From a checkpoint of a small transformer trained on Wikipedia.
Size: vocabulary 4424, 7.92M parameters.
Architecture: LayerNorm before each block, rotary positions, no biases in attention or MLP, untied embeddings, attention and MLP in parallel.
Training: a variant of Adam for these matrices, 132M tokens, 4026 steps.
MLP neurons of a small language model. Each row is named by its layer, matrix (up: input weights) and neuron, and shows model dimensions 0-191. Each number is 500 + 50 x the weight over its row's rms, rounded and kept within 0 to 999. Numbers have three digits each.
After each neuron's rows, "fires after" lists the tokens most often just before its 100 highest values on Wikipedia text that the model never trained on.

L9.up122:457541565408558497546518570540505588441563527475449493523382486558583536385534463478498393458539573453427567529524418496501481463558436522388515456544478506438406577505511520464441471375457541511498521479461444484487457558484501503495515462631474472516609388532435545545501459497455537555563438426492490482465619521519482477435476527515430599479524550550471530566469515476449568607497531527479490526519519444567476450405455554548476503443436487530535506418520479420536490464528536483483486567530537508475499480495460478507481535413391444494498548509402467428561476477535457491
fires after: " the", " The", "The"

L3.up567:452460535486464491504460530455484555383531463536484528356555491570482577523489519520559570489547539534478538593509488499510497419510484644528532497489516493427507524468461495482495500520464524520576504527460460475524592560433471503508538452488521539478537446429503516533438487627413540495605440406520520412434486508490541536473531405504490532501433520462545467493503552488465538504483481462450544446479480422518585431474534514451433514420406492358626459475465487533548443478536560532517464515313413453505585511495484451465512522476533440447528510412476432538545600517555496499
fires after: ".\n\n", " |\n\n", "\n\n", "==\n\n", " ==\n\n", " ==\n"

L9.up156:495561488457418511451590519555471486528586465520393448519408472480530545504575466489476540455547528559628621528515503417600481528611613527547569536518445412408562513471384569434537499464504480541522499483493552421514512461459506480499378467470462476546534575465489523498466607438513669504470471540433482464530486569424475546499513508484499468599491458477470597472494462546500576516494459539495483531561483485577490458483449494456412569479530473538517489410530459451495483462447419427536531418501517462572506507539448452522473473511506495493460460562414462530512478536507564520
fires after: " Y", ";", " U", " O", " N"

L9.up598:410434514458491537456495520416465510429515472551458592513487476581533585500487443470475449444500489515511473524538502490498519519534513477488570561498429455445512586520440460456489556491511431457548533539502498507523576516657469519483532406532470486494562471534600530443575496520529486445628478531632584510458503507392374581564418496523519499581484491522490486474496476468455659487499527401475520462549543527505482503435441404439425629488448525510539462534519554475549470461528533436545485523478465601506440491619521564478519433475442497506452547560442508474462529498519572496
fires after: ",", ".", " and", " which"

L6.up497:443459600490420616453521468575503514455530494562542530479513500524601554556431486460496439486520519495495511541556438459564517459611534492454559534458541501501540512581511483446507496500522477424615508524505469460553534469560516461455432453403496473579552425498556563569558475531490523528553513503558550441436536462476447466562537555556448489586560546408483497553437477571367537511528446472521424419493565482514514498454518458403496515507527569425557537432551481475474488430563440425629445465535411564507470486528481573519471534422461490401493490510383465516450460426488488452
fires after: " had", " is", " has", " have", " was"

L2.up73:488463496432522588567497407491552492415492465486554502468522515475453534489569502523491480485510583444458542498457447484515427490509450521532564488365620445429557394467462488530461480467441420489585532538476424433476515560577520522493439461488536437558487467540432479544493485474558602480463446499548544527410572478412553557474493506443454510522525536538508552633529516460554465516633460362509457457524523515567496443528560551427449502507453508550524426444509497433415473423468474482579527482494481538536534567539533526593533442513499447380531480466547491555394466511568480470
fires after: "20", ".", "19", "\n", " "

L8.up413:532451482443462472547561538505551491441464543523525523425506523596580535511581467447489517482511432495527538622550464431495478491502484545422525518429612517435523447551510561464515461479548535504522521550392412447581569491507502465472438517608418475472533500489444523586486610530501520521555560489536617483463574528565531401527460539425490550497526461446410471493499491569429561544423536521453510499542528377516447455453540452488412509390452462518546481506515454517504481446437525416522524479468412532567444472487429431511467423579470584528495544538518553509537533428589576487
fires after: " p", " v", " V", " ab", " P", " c"

L9.up430:450488469470560458534579550465599584490528493466516539439562579462491482520425502435575419476537454514360464523606426456518505478561535440516463412494509514441502528553540546529510596461457507522570540540466539474551576495546464497520400457553511513504475524578502409479502550464441445455506520516522539445476605544598543568496502444515423538493466454550516496555540502441585434564535420508527505540467467515484545457392524490441525429504486446537488521501466427431510534466471616496577605501395448522657534455523470499583511454494524470473478503577477424443503571542470445480
fires after: " ", ".", " .", " ch", "°"

L7.up536:508464466475528494481541560472465527493544571480476631459513443595611545482341441507477473523442509644504533610575465447512470510514503411573568515510483510469607543548530522498540519431491449456493557549435519442509585511535524528461504384515422529500482487420435438535502499447446563511566441555482521553491507456528441491539515430451464517480474441460568572475511494496465446510410494549483526475555497497607535534501472516478514518509430441511450539619523448477461497500431444476509645521485569512490460505464474551594431488604494473519419519439417451511447462535562526540
fires after: " ", " R"

L6.up151:527502503403428548571496569518547421508537471603419455465480498430502614541547527506548499491530561378444569519469480471526472462533546515516481574522489526428535445508476465520336546515517477520540535589550366497432523579545436506478540531589524488503471515501472436524539482473364586509483543492518509507471536513448532517443485464532540589529618526532459454511516442556491514507505505579576495443558520493470520566557502599490478461502569492469302475448525492549484480410477603460490465513494485564495514401494423523546571484466485489454428471498515486495440491469476512435
fires after: " the", "19", " was", "20", " g", " M"

L8.up156:509429510452559550461592557462461531520450471603541546405439479547451478530537460567511518490457478584529478458553419454480473552633550477544484537479474561551441506524569449418506603561490494460555504468524558466498512501542479400500486480529581546418474518483485515530548513480580642493475479508563549414486464516508511504537565514450428517513496531512464581451542607523494532552407508478507496546532489487519495537457549490483457484419550436506473479490498428461537467460416542438509448521450409642562583508485415527431430460548614456401403403491488419462512525514483463494
fires after: "–", " ", "20"

L3.up604:445545565496462487561512572576469527503530532495433491459484501527553476551543459471409529546485514538497550620504477539512558495555517428591596455429592516430589575497462469477509458392513515507547517563449426426514465529554534474464535473515393594502500489474525491511465395539481625501574578552588584532432448413474505518543458459528573471493473440547398550475513489458470474577502554534487517513467458519544413512413495487491568447461400397519492472565469472544404525518378475436539598465538531504491487474499582504507456441538477425481534476494430476529501507578533568467
fires after: " ", " the", " an"

L9.up115:509391494518513507559530472456515512436487537509467560495461465497490640482507549488564511483508550495500465494496533371565434559528500574462512522493462401490474502510487458460521601509468487516506561505490529544516673383406563450520398521518549479513504517468436410403512619523494530507474445490412530518410500562501541471506635535404496562484471548526489491551459533607486565476490451479565402422528546505524551492618490484363413587555521490484459486506556482487491409432533518486529475515491563506472500477493533468536537509468525512433528457436510424586468497473457496453
fires after: "19", "20", " A", " New", " O", " South"

L8.up480:431496554457442512610503534435546570439413514556530500505488541529585505480591592484553475499401442555539513542598443501459493511513512445411504566396557463453510527474537545535635452503464489498480550531390450505541502446472468512499458482486422517431546476523413457512466521495551469568487451449590532491461493569486473524475527496492465593445535475425542531442509539499441506552493516408485511518433492371551530492423528573503472554451524497516504424477443487560522485477500539477461589468439514510574567405542445512447487469619463523469497510575490468470598577457462660484
fires after: " v", " F", " p", " R", " pre", " V"

L8.up18:421409483450494527564536550495516471439558663449511564495538546537467491502511528461545499481607496519440481601487451480515494447562460625468516528474524420441587462479579486423507522483495500483527607557501513445505593502560462504456417439558440458533518460484465470503473628539532495507471562488503462555483556460558595443494481516519396554483501462466440511597504465541482508580486411543505527456547609441524472473447549511452410467501434490578480436470533531481474569433494462452505569431421471551521516540504447437555464427455507433395526582514467433538567549463481508453
fires after: " V", " P", " p", " C"

L9.up373:539396488462421542493516465468530450530460454486565508566476543532552496432514437431396518510499501487436492446423451380600571454553523494488566477457566470507527477518445481457453500527574529488547519524500452532379495520507492481467448508513491438426556399547582493583531478452495597533558513455407549482502494531488442632497512621416494481585550612419402486514526492441415494504517537564500536531578547475540490404563413477442400573483496582526538454469546444481411482531581516512571494533451436550531515475547572494544518542485455506473523493492448501556528521455524512564
fires after: ",", " ", "00", " population", "18", "19"

L8.up153:464461497537503617544544483438567473541432450555465519440518504611528515493505449513456525518482549557512401446449517434471537557432465483495620428475499498469514479519418562501484518457493502536563533459491486489493455535517518490519505469526491481551495511492390446485521467512445548523509455411436550473520497527481520461568401503342408535507531595561454588578497528474517549550450515517483431491548545465515564440568535500493351540620478457617503473461518458466478492513580518481495559481493414530531583369577402575536524519543555532506545501479460582539424498489551556415
fires after: ".", "19", "°", "′", "52"

L9.up130:432418534486509565512459602560613511508542540487491502476358517492482559521555432499543497482454479543481475501453523485505452522452593418481586513459501523477570421581496527496565626520519553562581523513548574545461500445481606417530475482575533474510496484531484535460479465528530473528383456445513558532458539467537491571465531522533463536535469508545601542459472459464520503474563474424478531436499415504437484470520476544414433525552548443532467487434580434468482514528470527455492554488417460539538530393589523626626556387510488456451423570442456530500476484526493579475
fires after: " H", " L", " J", " B"

L9.up106:526473515480429525501487507431495529524534502456499473442362561480531512519544505545535493414536660497576545540423507502481529465557558457410503503523467419549542524533499528444555572481453462489456547553451535524475532383451545383526496470499518491522511510488517556483548589438557557496448413480550491565448511542403462463456497554453393538533547587486474582524429436555542575502430454428513511477481470457466499518489489494446443523436472540583483509480503460483574415450459508391517592433453564582557449488458473486569511519385566467481617495553417527502480488414489551459
fires after: " Y", " J", " T", " K", " N", "i"

L8.up315:505546469466471508519566527526542466484530450600442511470459505501455524524433440570467467518549505541467531460526577527512474528527492392510551455401420472527507499544504471511542621420517473437500453513483565483511574585487491414484435494570558417447500447506485551549480486434557586463549407402433511483437539489505475476486487527525430523570534492468460544499467534596498507560461527513479407553647543471633545423438492486537514549577516572463508480429506482438477419517430556482531543529559483524580543392516474581472507451503558484408427501573492439497418571535439551405
fires after: "\n", ")\n", "20", "–", " was", " is"

L9.up65:440469480451532542569490456512463400497457511525620460491509583562465472489421427533472443552482495513423517480524493503526494480617494525516527400443560539475611551484510489377561425503512504431468565564521469506518557508483514482527454481519504509439515456525530465464494514500426580414533480446490635493535530447548493562523580589514530472453523605565500479471535539523464525547549367456573551556532564477605529475517525476431516500545572426489546433449539464545501471362404450520513571614500407502524483487547487531483490420460452420472487493494450463440511596464486554509
fires after: " ", "20", "–", "19", "ter"

L9.up78:471441544508471541554429519501475540430449478524552583513488555603502585484482455521501431562554556498485493434482384464636462508560493527429511451477550457472501504512505551471524544508414535447497579557526392447497538451446498506489420462496453472503495462553542493540515546514552505448554567399525532484428514505416519534463523603503509479537502585501451555592460465598484463484514404539637504467476555464476558367540491508447440613543528460504466433484477526535440492423483408512505486573506454482531438580527488523554565514474443492468488507541458350595527430483556511477
fires after: "19", "20", "18", " Cop"

L9.up224:437532533400418640459569494434552540468491522456545496499544519613458451482562501495407468491523452473510504486455418463461470452471502570462660404536517413469521425526506515431553558520414492506568461457613482496528489495591501473461504443523404511528477440440485496590489449517494450439458571474555506494464494482529486532516446490465447484534530549524446475577507523518490542577455565550451450437533496430603420522498487539456469563447451578470536535450552416506397509458535487568613560554541466447558469530532531456522533488572467553518542612456519560463470523506541470434
fires after: "."

L9.up83:468427590480525594576576491505501506413541586519551512430470515516564540506457528529530545501448531527421474528550404493499559572513522499506480540423487452402540463490494467475562525499406580507502556572458479468506476451479484495470510466567510502567442436616365507576514543534468491508469538480519537497415570545435516496476437469419377559490468540511561499503473486534503434533469453491450507439546546416529607407419576541404413525431429490565527497441542505459565497529498511420496549472446442483564465477552438566565573525544506358443495535574468480535510495558505548476
fires after: " V", " v", "V", " inv", " F", " W"

L8.up548:501441468489435516495546490481562470488518504617631476451461510451531450548581529427504488537564500524429558424456524483450377462586482477489598447446586502438552472468462549597575536475476479481481575522471478432480484467545478444497540469532468487496548397444454532480420460571442543444545497405477532612452551443493539431506407520438414523561495600466578553573516443457456550544445459533566481485512429445545480546497524505477517498496484448523508462438502479499444483447460479561598571544563541549469474500528474544523521445579481471492576563472495617506434501541578524393
fires after: "."

L8.up604:420404522444520498475532496369584490503567540447580554453431581441511478442454464473509538497559548510570505464526419477445476471527601527438520464466401523486575494540546508447484500412485600534552570498543490502536600463488593514552481414587487517539474494493469563559566539529506439542492456427507507584532509485477467601541436584558518470486511491539593511468471437555519419555513526476495472433524527422537503396502525514536493430511452516457471481556481495455435533481521487463461599492361488515589471420511488605533542403502485452458562456566484432460571483475585473537
fires after: " L", " F", " l", "B", " H", "al"

L9.up0:496496403475521485509448581408594484466562485552416508515453512452511599450451485459473552524438612488462538503545504434525461531604425422559520497395545500570518523484495515388562551489527500490541514566409471542572566522560498466448491564505387422502560477571583450537559507512542490467476504489475492459455531482524488542547444568513473519527484463528485504544516520527380535524534398381462483514513553511450433472339489554506449432478435524451545472525518513485489434532415466534439451535492472558472520492575477472452464538452511498517453494471474437598596526496535649481
fires after: " the", ".", " was", " The", "The"

L8.up764:434523469393489534413524545458528421456555475520447554477471457536549478543416428550554476524481542560470545550555432411535551543481514587445550514433575508434459452557537536451588511500468556455538532501459488458539527437558464486483486455590482464536571517550429458599467516464538518517600511415458490602468604482604512514498460517511424543469503614556503475605516567478444536570447403497512466448508489484554485538470441566434466551480478431511556488482553456423417451423484393481550611484452545532539542445461453516449459517575540493506485486549444441471529548537584511502
fires after: " the", " a", " c", " –", "°"

L7.up330:467451492425541591522535569425623536467552625544481511431486591468465502540491549475572506490529555430514564567548463392496423444555574542443549539368469482450561488510560503517451495432396487526625614430535519479522616503478459473472398436486504499551531478542410500529472608514598493518477454427561496550462502503510477530490526451427475503565477495471473472585453470484484496528478459495465456518504523452523448523484555586405458526527467469544445454442501492472479558425524469455547594446404433491525506491557436510551470446511511526524495499497504440492535585450568513547
fires after: " p", " d", " B", " G", " V", " b"

L9.up521:493504497407458487485523462444447469440558453545432517483435481536550513526521434505442432535493558500447562465485520423493480466554534509417550459424544444516432560533496493536461548489500496590508604559406427514584538487601516498463486544559548440507528480576496473466529399438548479545574488445495545498449606526546507474428483473476392595554535558569432612484552530435457460503520525542513572507595427551444566395427485530519524597473513442580546436564581455527470486433547437483529535599427527492492478465553444529509494490520434469473522473526420407515562469434522480447
fires after: " the", " The"

L8.up406:469487584450448530494540502528443439482562539541499529452459520559468471480562438543445503538541379517478498404519442492443490442593545431503530631461538433496501524512586494540537578521523545484548470566501547443534469466523418392552422483497486481477496493554624456528538481441556463490582444492495601459513531567473445464497544552457447516520482540500465496485524489592428566637462466459430416443502456461559514525490466563493439553593419523465611460502490431466494477517467443440457472419519458574457518445478426538473545444421500471488401486466534576454526625476475514523
fires after: " ", "-", "|", " was", "\n"

L8.up554:437504533548532513582528560456545580529458593490519529470446460457556544528576472483556563490485501515523521477555521462445502497462455541455476535401471503462549478515593506535519534408481507501508610495443497449509491461518416466492479500651435484424581473503422600610528474446480470536535527460574521526465499541443557511506511514498447501451437533452548457543468475467530498606526445427492453479524576446550487535475528468460387499493482398528489395536485425509576561472561517453456570483378527498594473420440493560540470440532442534477505519616445446511529637408542540504
fires after: " p", " P", " V", "P", " v", "R"

L4.up673:486468567489525453530571534497490570529500601472786515551483519481597503511483570524497462505503533475399450474532504477413544511519445473483525495466467505495578504474503548464549451569535492470470533441490566450485478544489541473506529512444446463445487390510506463531517485496530508476497483525466517503525544508558477522501527496515498572406580451365471557523469525533512505524460519504490559473550544491554470372509531468448489499554442428737354472420515556509509497534511436524447496494499491453468448514564557489588432510489452516540522461446521487493526499541522477526
fires after: " the", " his", " The", " their"

L3.up545:472460548472513502523564496481447533505517420533638522392562545538451530419447491522526512445566412545504601567502501499494450443465531660486532502479536433457472484505529446432433507515439538475519445548450446349544528481486502496495525440572579527479516501450512570534486468608516495502483526453488524363422511508547527576450529375472498481515452602519509527474527477476505567533565483446448514446479525414492597528490521516500474488479471485387547485473486439443579463447482493437510525521426457509513436475480474469475539514492520424430529514693521477527524501479562573550
fires after: ".\n\n", " |\n\n", "\n\n", "==\n\n", " ==\n\n"

L2.up177:514381594434477557476488411492588446498517495412484505480482410504548479474555493484523450557618496421472630580450458452548450567470463509463563500459525485432502426511552576565491489525438527518541550497492411435491499496536496525476426448490489453488549466506471498465472541572476479480454479451465511561435549505420579497503550474479474516547490558545564448628492553533404515586514417482537474402549559502616481438539523540442498533525497515526550578415506493473427518409419422512536596505544563476525510570509478508542569439488470485507467457453465551494390461555560542406
fires after: "20", "19", "-", "."

L9.up257:432475439399543518554510546475467443554430481480474529428435460530553529448441460487448455506431549520416541498602424454477546443641581540469519512522509592519505530588505415474511460474524559422514600502479508500520526529495479455518500433540374457483573545498506464495493447513454522497555475524488492511513539497621466504522492560454428502517533518628495562509521475403436542548482523476545436534600458497536430491551534501457429511367532525541549535486504476483551350425496476637543538594508511540512585499519512471504491524414441507490519472488406474512533558448537562549
fires after: " the", " ", " The", " soc", "The", " con"

L9.up186:480539499526362489534513499493425468514520616433519576469421463508539479501517496410509506539518571499507527466474432523517496510534610459591502565464545439516450508551578547521541448428466522517474564515494530411450512519439600503494442478509390476485563475448461514527491503477491550501601503497462563477394583526390397498567422455582452587471523564407502530500486515492460516448555486549448513511521580489543462455479538436454442559477507493569493490450545503477496593544520514471650529469415521502506498534520444483537505547433377479503499560434425574506485514355496500435
fires after: " ", ".", ",", " An", " un", " pro"

L8.up31:497449523514470526479538545494589470493533529508526518541522576492493490516544514491479461470501581511495478540483475496532463413496607524601599482374647511468534526528616488478511566503423500539455499535517528505501577513531520465461485458562458415565490527532441440532541521522579516471491560475530536507353571538461550445449490484382438542542443475457526470550549379581523487493501437539479588452506498479486511584465566555389480519431405491558462482482475446482440469512500416356528663495471547501528485482487481525542473447465591454463559521464503427551525515552547487532
fires after: " C", " M", " K", " T", " G", " H"

L2.up92:416438429475562516608610566479473517468499482545492454406481493593597584535515482593484514502466535547455520526574488419471443460585461491517579491396464463427446497519544476507549559513448437432558456572540514392526571496540550531555569376533488463500556409452497465522474438482514483475543462500568534488470477474473425473580509525481394618487564502480521545499429445494441542570465487499495478458541423445516494514445563546477463521455413497423513457484467492504554462498518544500489510439548502559512590420475535542503557499545547466473573545466476410537458525539587607413
fires after: ".\n\n", " |\n\n", "\n\n", "==\n\n", " ==\n\n", "==\n"

L8.up34:423459471428481525543523506397506531488524548521564595464519489568503572554516501447475490435459483523491482593507440444491479474579474516449537455413463476472576464554525593465521582460397523517480546513431429473618599518640481539488419482574428452574499438498499450559554540468515484549501535412505542530397515537413482467448478501502417546498517538511543496562474496501445451572494487494450526460500555439534457585458520462440432565435517508499531471511542478506540532434574483427505611482403542478500518495609508573519491462575475491456494440587454450408526549433532586574
fires after: " p", " C", " P", " c", " F", " R"

L8.up205:521377490475525517442578558512424496477522472580462441399507478490528557534481485601535466570539468545493567420470515474418470481579469479535485466460492489530464512608515470538480563528520462556491451499409437474559508533532445477435544521598489505496472472453534548504501479399542540440467397460485573530576491502530490397517518534484374490572430476519458533512522558505486517526569539499577469506564589479613523426514538556502437497464465542482581469545388469426527423453477490442463537446589424538528537484550482550555423402480580494470403468580511568495525516445540606498
fires after: " ", "–", " (", "20", "-", "\n"

L9.up297:455451562431449512528523476468447544537568538512466550474471499550528551573513452508449552530510432498420574513459475461470564439470480520533566528497570400432559566539472486445515427469479583467544585530473460423424465559578454479464491482501493546573503448486551520575601462469516500439582449539547590446425572480468448518605417460463469497525480448494393575467468456499431492518493549484477550438558569517509511359442516499484434546501458471496618500445549541426548480524554454469517442476435444560570514417603509539553431465535463513547551539530392577500547535541558544490
fires after: ".", ",", ".\n\n", " ex"

L9.up577:507475473486472533511530433503570418506525421527509478533561486500503531412419506440478447624494507498393493501470437450594531455501550599506496457537456385477539471410588569496597480452542559445600623501526476423444494561454531483506507460583533443540470516485464496474494477582474596486525514469455480515459507543442464504488476516422491516511501555556519517470445523479461547535483440480495487473462444421576622460514454536483480495528526524445561529453529529411557493384535522528532422530426486539575509408620492545461500562459405532478564566570440512603435568494537522438
fires after: ",", "00", " maint", " ex"

L8.up447:423429515508499484509559514441532493439493512478491539490436542521540499490590475523539556478472502441502432595508433476523480604491587448498512513496454457457498528463486513552514556474462459551517454544485545529546567462451454477472498468512542445505555621549521497462575508481440466481511530423492466525487574574457512458483510439533428569581406540535477591475530437508513523504687438442551509417582486418527524491430545494481411572452454490519502540460419422546497489512407493409563559378394558591557503420588418460528439573465500469504461458463467526520468583564516545467
fires after: " K", " F", " J", " H", " S"

L8.up396:492545519408569497576473558479551488455555586495608640428497472605441494388549566510518551565456448492521535611487442484533477510613474531550546534470511470452530463569480448395502549467435566476506524540523418398452510491474389514506453420449400488557455474542439487526472606508536455445520568464488506482448530530577480430500486512444466568505542487471411554558465522482572491604562427522555569555544529429526484521449515490481458543526526413575539403484537529443409487506496569483495536478471586526500563527497460502533474500512510549569522588464475523495517510454533463515
fires after: " c", " P", " V", " p", "C", " C"

L8.up133:475522419457416573488535457509448537420439513487579466555580459576481547508543538458495466447478551556440563490425445350526505524469466594427464435480456490547530505528479521436541521415381510501480556517468486477414527493479489479494458559508551479497518465485536481556524485490433509558472486379513480508386465568539480564503474583495499460457541554479452522564526531580529501517538491579471563498575559555457530501522498441493485624482489475547479435556553451453600525360467447472479459561492530420471513512535524559525490450493463435486508589564521385557596439468599573546
fires after: "20", "19", " Ex"

L9.up670:482516456551573481439546583518540515481508511558466462440483537424497560521462539605484488547514445540542530583601521437483470511525573435516522513486411578470525510544523566406510496430459501510547558575469485399529459523530457486549430518569550584482521590447530489496614450470574467512449496458615504691529542477560412559519524486551433573460494474558503523527455523475439464514418468469455541466445515489537493453549464517428429459486540476519521496516500455428477555461437514454423519532454489528618587456509474567499538458538442458438417459409422457428576455495517498482
fires after: " L", " B", " ", " H", " D", " l"

L2.up584:460482422542451523541510599507561427479544421489426511550475565553597448552543514519480543562407505494538477517569507502413556400486531386488604483512477442497464554512487531523463504503394503543566522463526443450497532466667543422499543453449460543489527474510540509460571546546535494467479488523539458480464517477514423499529587493557482539575496489605538439564474427451433434534443411502501516439498480475495511477489400524513477589669545525512481598460578549531550423526547437587602463568456530465510493510538502457506437478527545475485436548411445509492504489459474500489
fires after: " has", ".", " had", " to", " have", " and"

L6.up319:574491487404506469458480550519490462507541455486503535494412545453505502511550518448385519509517508469449452475437512505384478559483522503512433526473506490430483547473533506451298479541504441486515520424497402454433509478508497475513576499418485508487488525510425339470529551495406504505513466473447503457482540411479469584478476478509474563459473525459486506531510443465475532524438496595528434419573520500441408409511570501516443417552381556546339446480525518555503455468525496501490512492513564524492487380504446511477586493505453505423465432479423472483455455476494476368
fires after: " the", ":", "20", " p", " D"

L8.up438:415527409542455487515600556479599582459566591502580538541486514565569515508512554545560489392401532531515510564512481497464515457504539445474499482447475479413475527523578552418555462449483504597434478531423467426508479539509464507445435479539485490555468488411479499559542552530554538552577475434595515494461581541420496408483492478394475557482442490499501521551561497501423491556472490494462487447523555405521617491491517505457422549479495504551460470526443471448514460480514587469510632408496516446588471499435364541451491467538455423455492563511488514447559545455545533544
fires after: " p", " v", " P", " V", "p", "pl"

L7.up189:474521533440468498508571650487474471446559540466592434522410451556577610443519497474462508518556481525504566594605427452456481506562546440503561504410531539499541514573524478464487564482550496495493458603442448442526464484585481453460447432510400479531505496529565433535555440511509553501562499485482545604497513500471510565495539367551478515604522498545421504500513421450428566509456452558476555457569508463568476497439541499448443505380411489501534460441396505526546536432412494454522494570525481595480528475493461471539437464494547481462556495415507425522456482524537512457
fires after: " the", " ", " C", " The"

L9.up699:473401525431506561522602515552513523547519526496468553440419482624534602330503474510536505506459500462505473526512468445478477587476520474562468565474524444455510476533544503452557528562465544494467525528443522501551554555482478466468422486534417513533505414541434515520406537527408477532374529496451525430422456598497479498550523414461403571545544483499496531442512551514411464536494514455497498482471502409568414497478535473525506575440560450439566445459490487564582515533533501455487556470438549471600465452539405499508599424479611555496519484546436460492565585506489519466
fires after: " Gr", " R", "\n", " V", " Mer", " v"

L7.up560:461516450393458493531607405520452444473501490491516516489482470433525565559493494519495434443509595531422547499536435437521533536584566594441506451474497519501494535515472530384572512440531494470439543511523436480511550483459496506518364491610501530501475411521514463515476537521469499487574522371562506456508562512590509519512464562466388521484458494534457495530514543531439541488526463547543467538622590475525542408524572586412532585507604410544511463522480448480519453350497505456543486589565491492578493496439497509521448459425479481392507501511450406522520500483489567491
fires after: "20", "19"

L8.up6:504453436428509575637499543411546557463503517540443507500461485571594502541449506491552534564492480454483493573500455470456452446484453477402524457466463518490584538521550585444512547464448473555445560481475425538514537485439422480455477412509502484518541448577545494524396515522485532602479417425493550526421535503560413486524559501471454560493518521442520455497457466476398480609461571432487498456466537381532610572469493486556476505425509502486509453467501438487481573509550469446473579469501579493507571442498485462601494548540523521487565538603539548428444486518541618600
fires after: " p", " R", " r", " b", " Sc"

L2.up576:394506506481359508521534420514481468439526532535530553426553527466517414472505464458545556475489558552485620486452479395519487504524449495474578445463578498450604495563510501478475592509453486564548515530520444547501547523526544447451458393526504559546622457507441514509504512446534474485514467381463559610442587474517517504562431522447469476471502542520473520548499480508415486528530427483506439431527586486567529564497618485424465575567511414544557433505541444459491536451489438507551625475552481525512468476576484547558527489510420422440455571493390448487494474532502525523
fires after: ".", ".\n\n", "==\n", "\n\n", " ==\n\n", ")."

L9.up81:410554472445487488502508433468452466483468431593584569490504431490487485487517489467462380544476606537442550478512463473550516425665505594522563469537507413431526498509504554351555507530509476483487503482548439473439579525530509501517487469557553498464524445554478416536531502510562492434578503383537600465454531504559492496527545528479464548515535615504503542512426461558462554557513488523568500480568476495616512420492521487416534551507511433566572499485502521411532509403555512426524569590492482481492504430599457541501549523376450444443523519501457467529519515450534544484
fires after: "20", "19", " a", " the"

L9.up592:536475436427528526505548495495427495533402470467602492376552517493463533584489506604513474458570424540451499539581501483460570472476532439499470514442569561500595438565560447492557477473531470489482521528488471467583499485552487380511473487600471528500437562553476416514509562441500507539452527425556522496520493442466433519516426481410460527538509425522558528498543567501505549540493509524555485590521588430508471512527592533490418527435481441549511421478457467519568555518514607465575565484419429507594534407492460595535436476477462467411501467511471466439574581385462504520
fires after: " ", "20", "W", " +", " p", "°"

L8.up424:442483499500509466616516504489484539458430635557571529443551521576496584567458441422509534434530452561454601560535444461423441442500473566548511553468467494440528471583519469422485541501473539507524529525499441450478597537535468484435384539584488510470519475567421497606463557508488487519544514499540565447471527501441455465472545430510511474428460540437545511500515493570482482554507467422483471521534584336536515549480522453498421503507397449570501457488539498440553522487453490399467565446487542542563537486439413507472463374530480472427523525544480438558530522421577529481
fires after: " p", " P", "C", " C", "ul"

L4.up527:477517576495529460468496505452485599540473650508827521562471505496507467516507545513572504498550509492484493491467487464439513506524384480471472477534563503509488452567483569452555478547485541489459573474490537550469483501533496486487440515471475494503472274525504498537456474489459506511382469546465505473464513466517460512608478453505479550408534437418478487514523485532550494502549516480456540468481480461569492440459515483439462467552398503562432424454527553465477494451517496477503508403517500507476582460510512513540404501501467519529525489579510459525521511527494454439
fires after: " the", " The", " his", " a"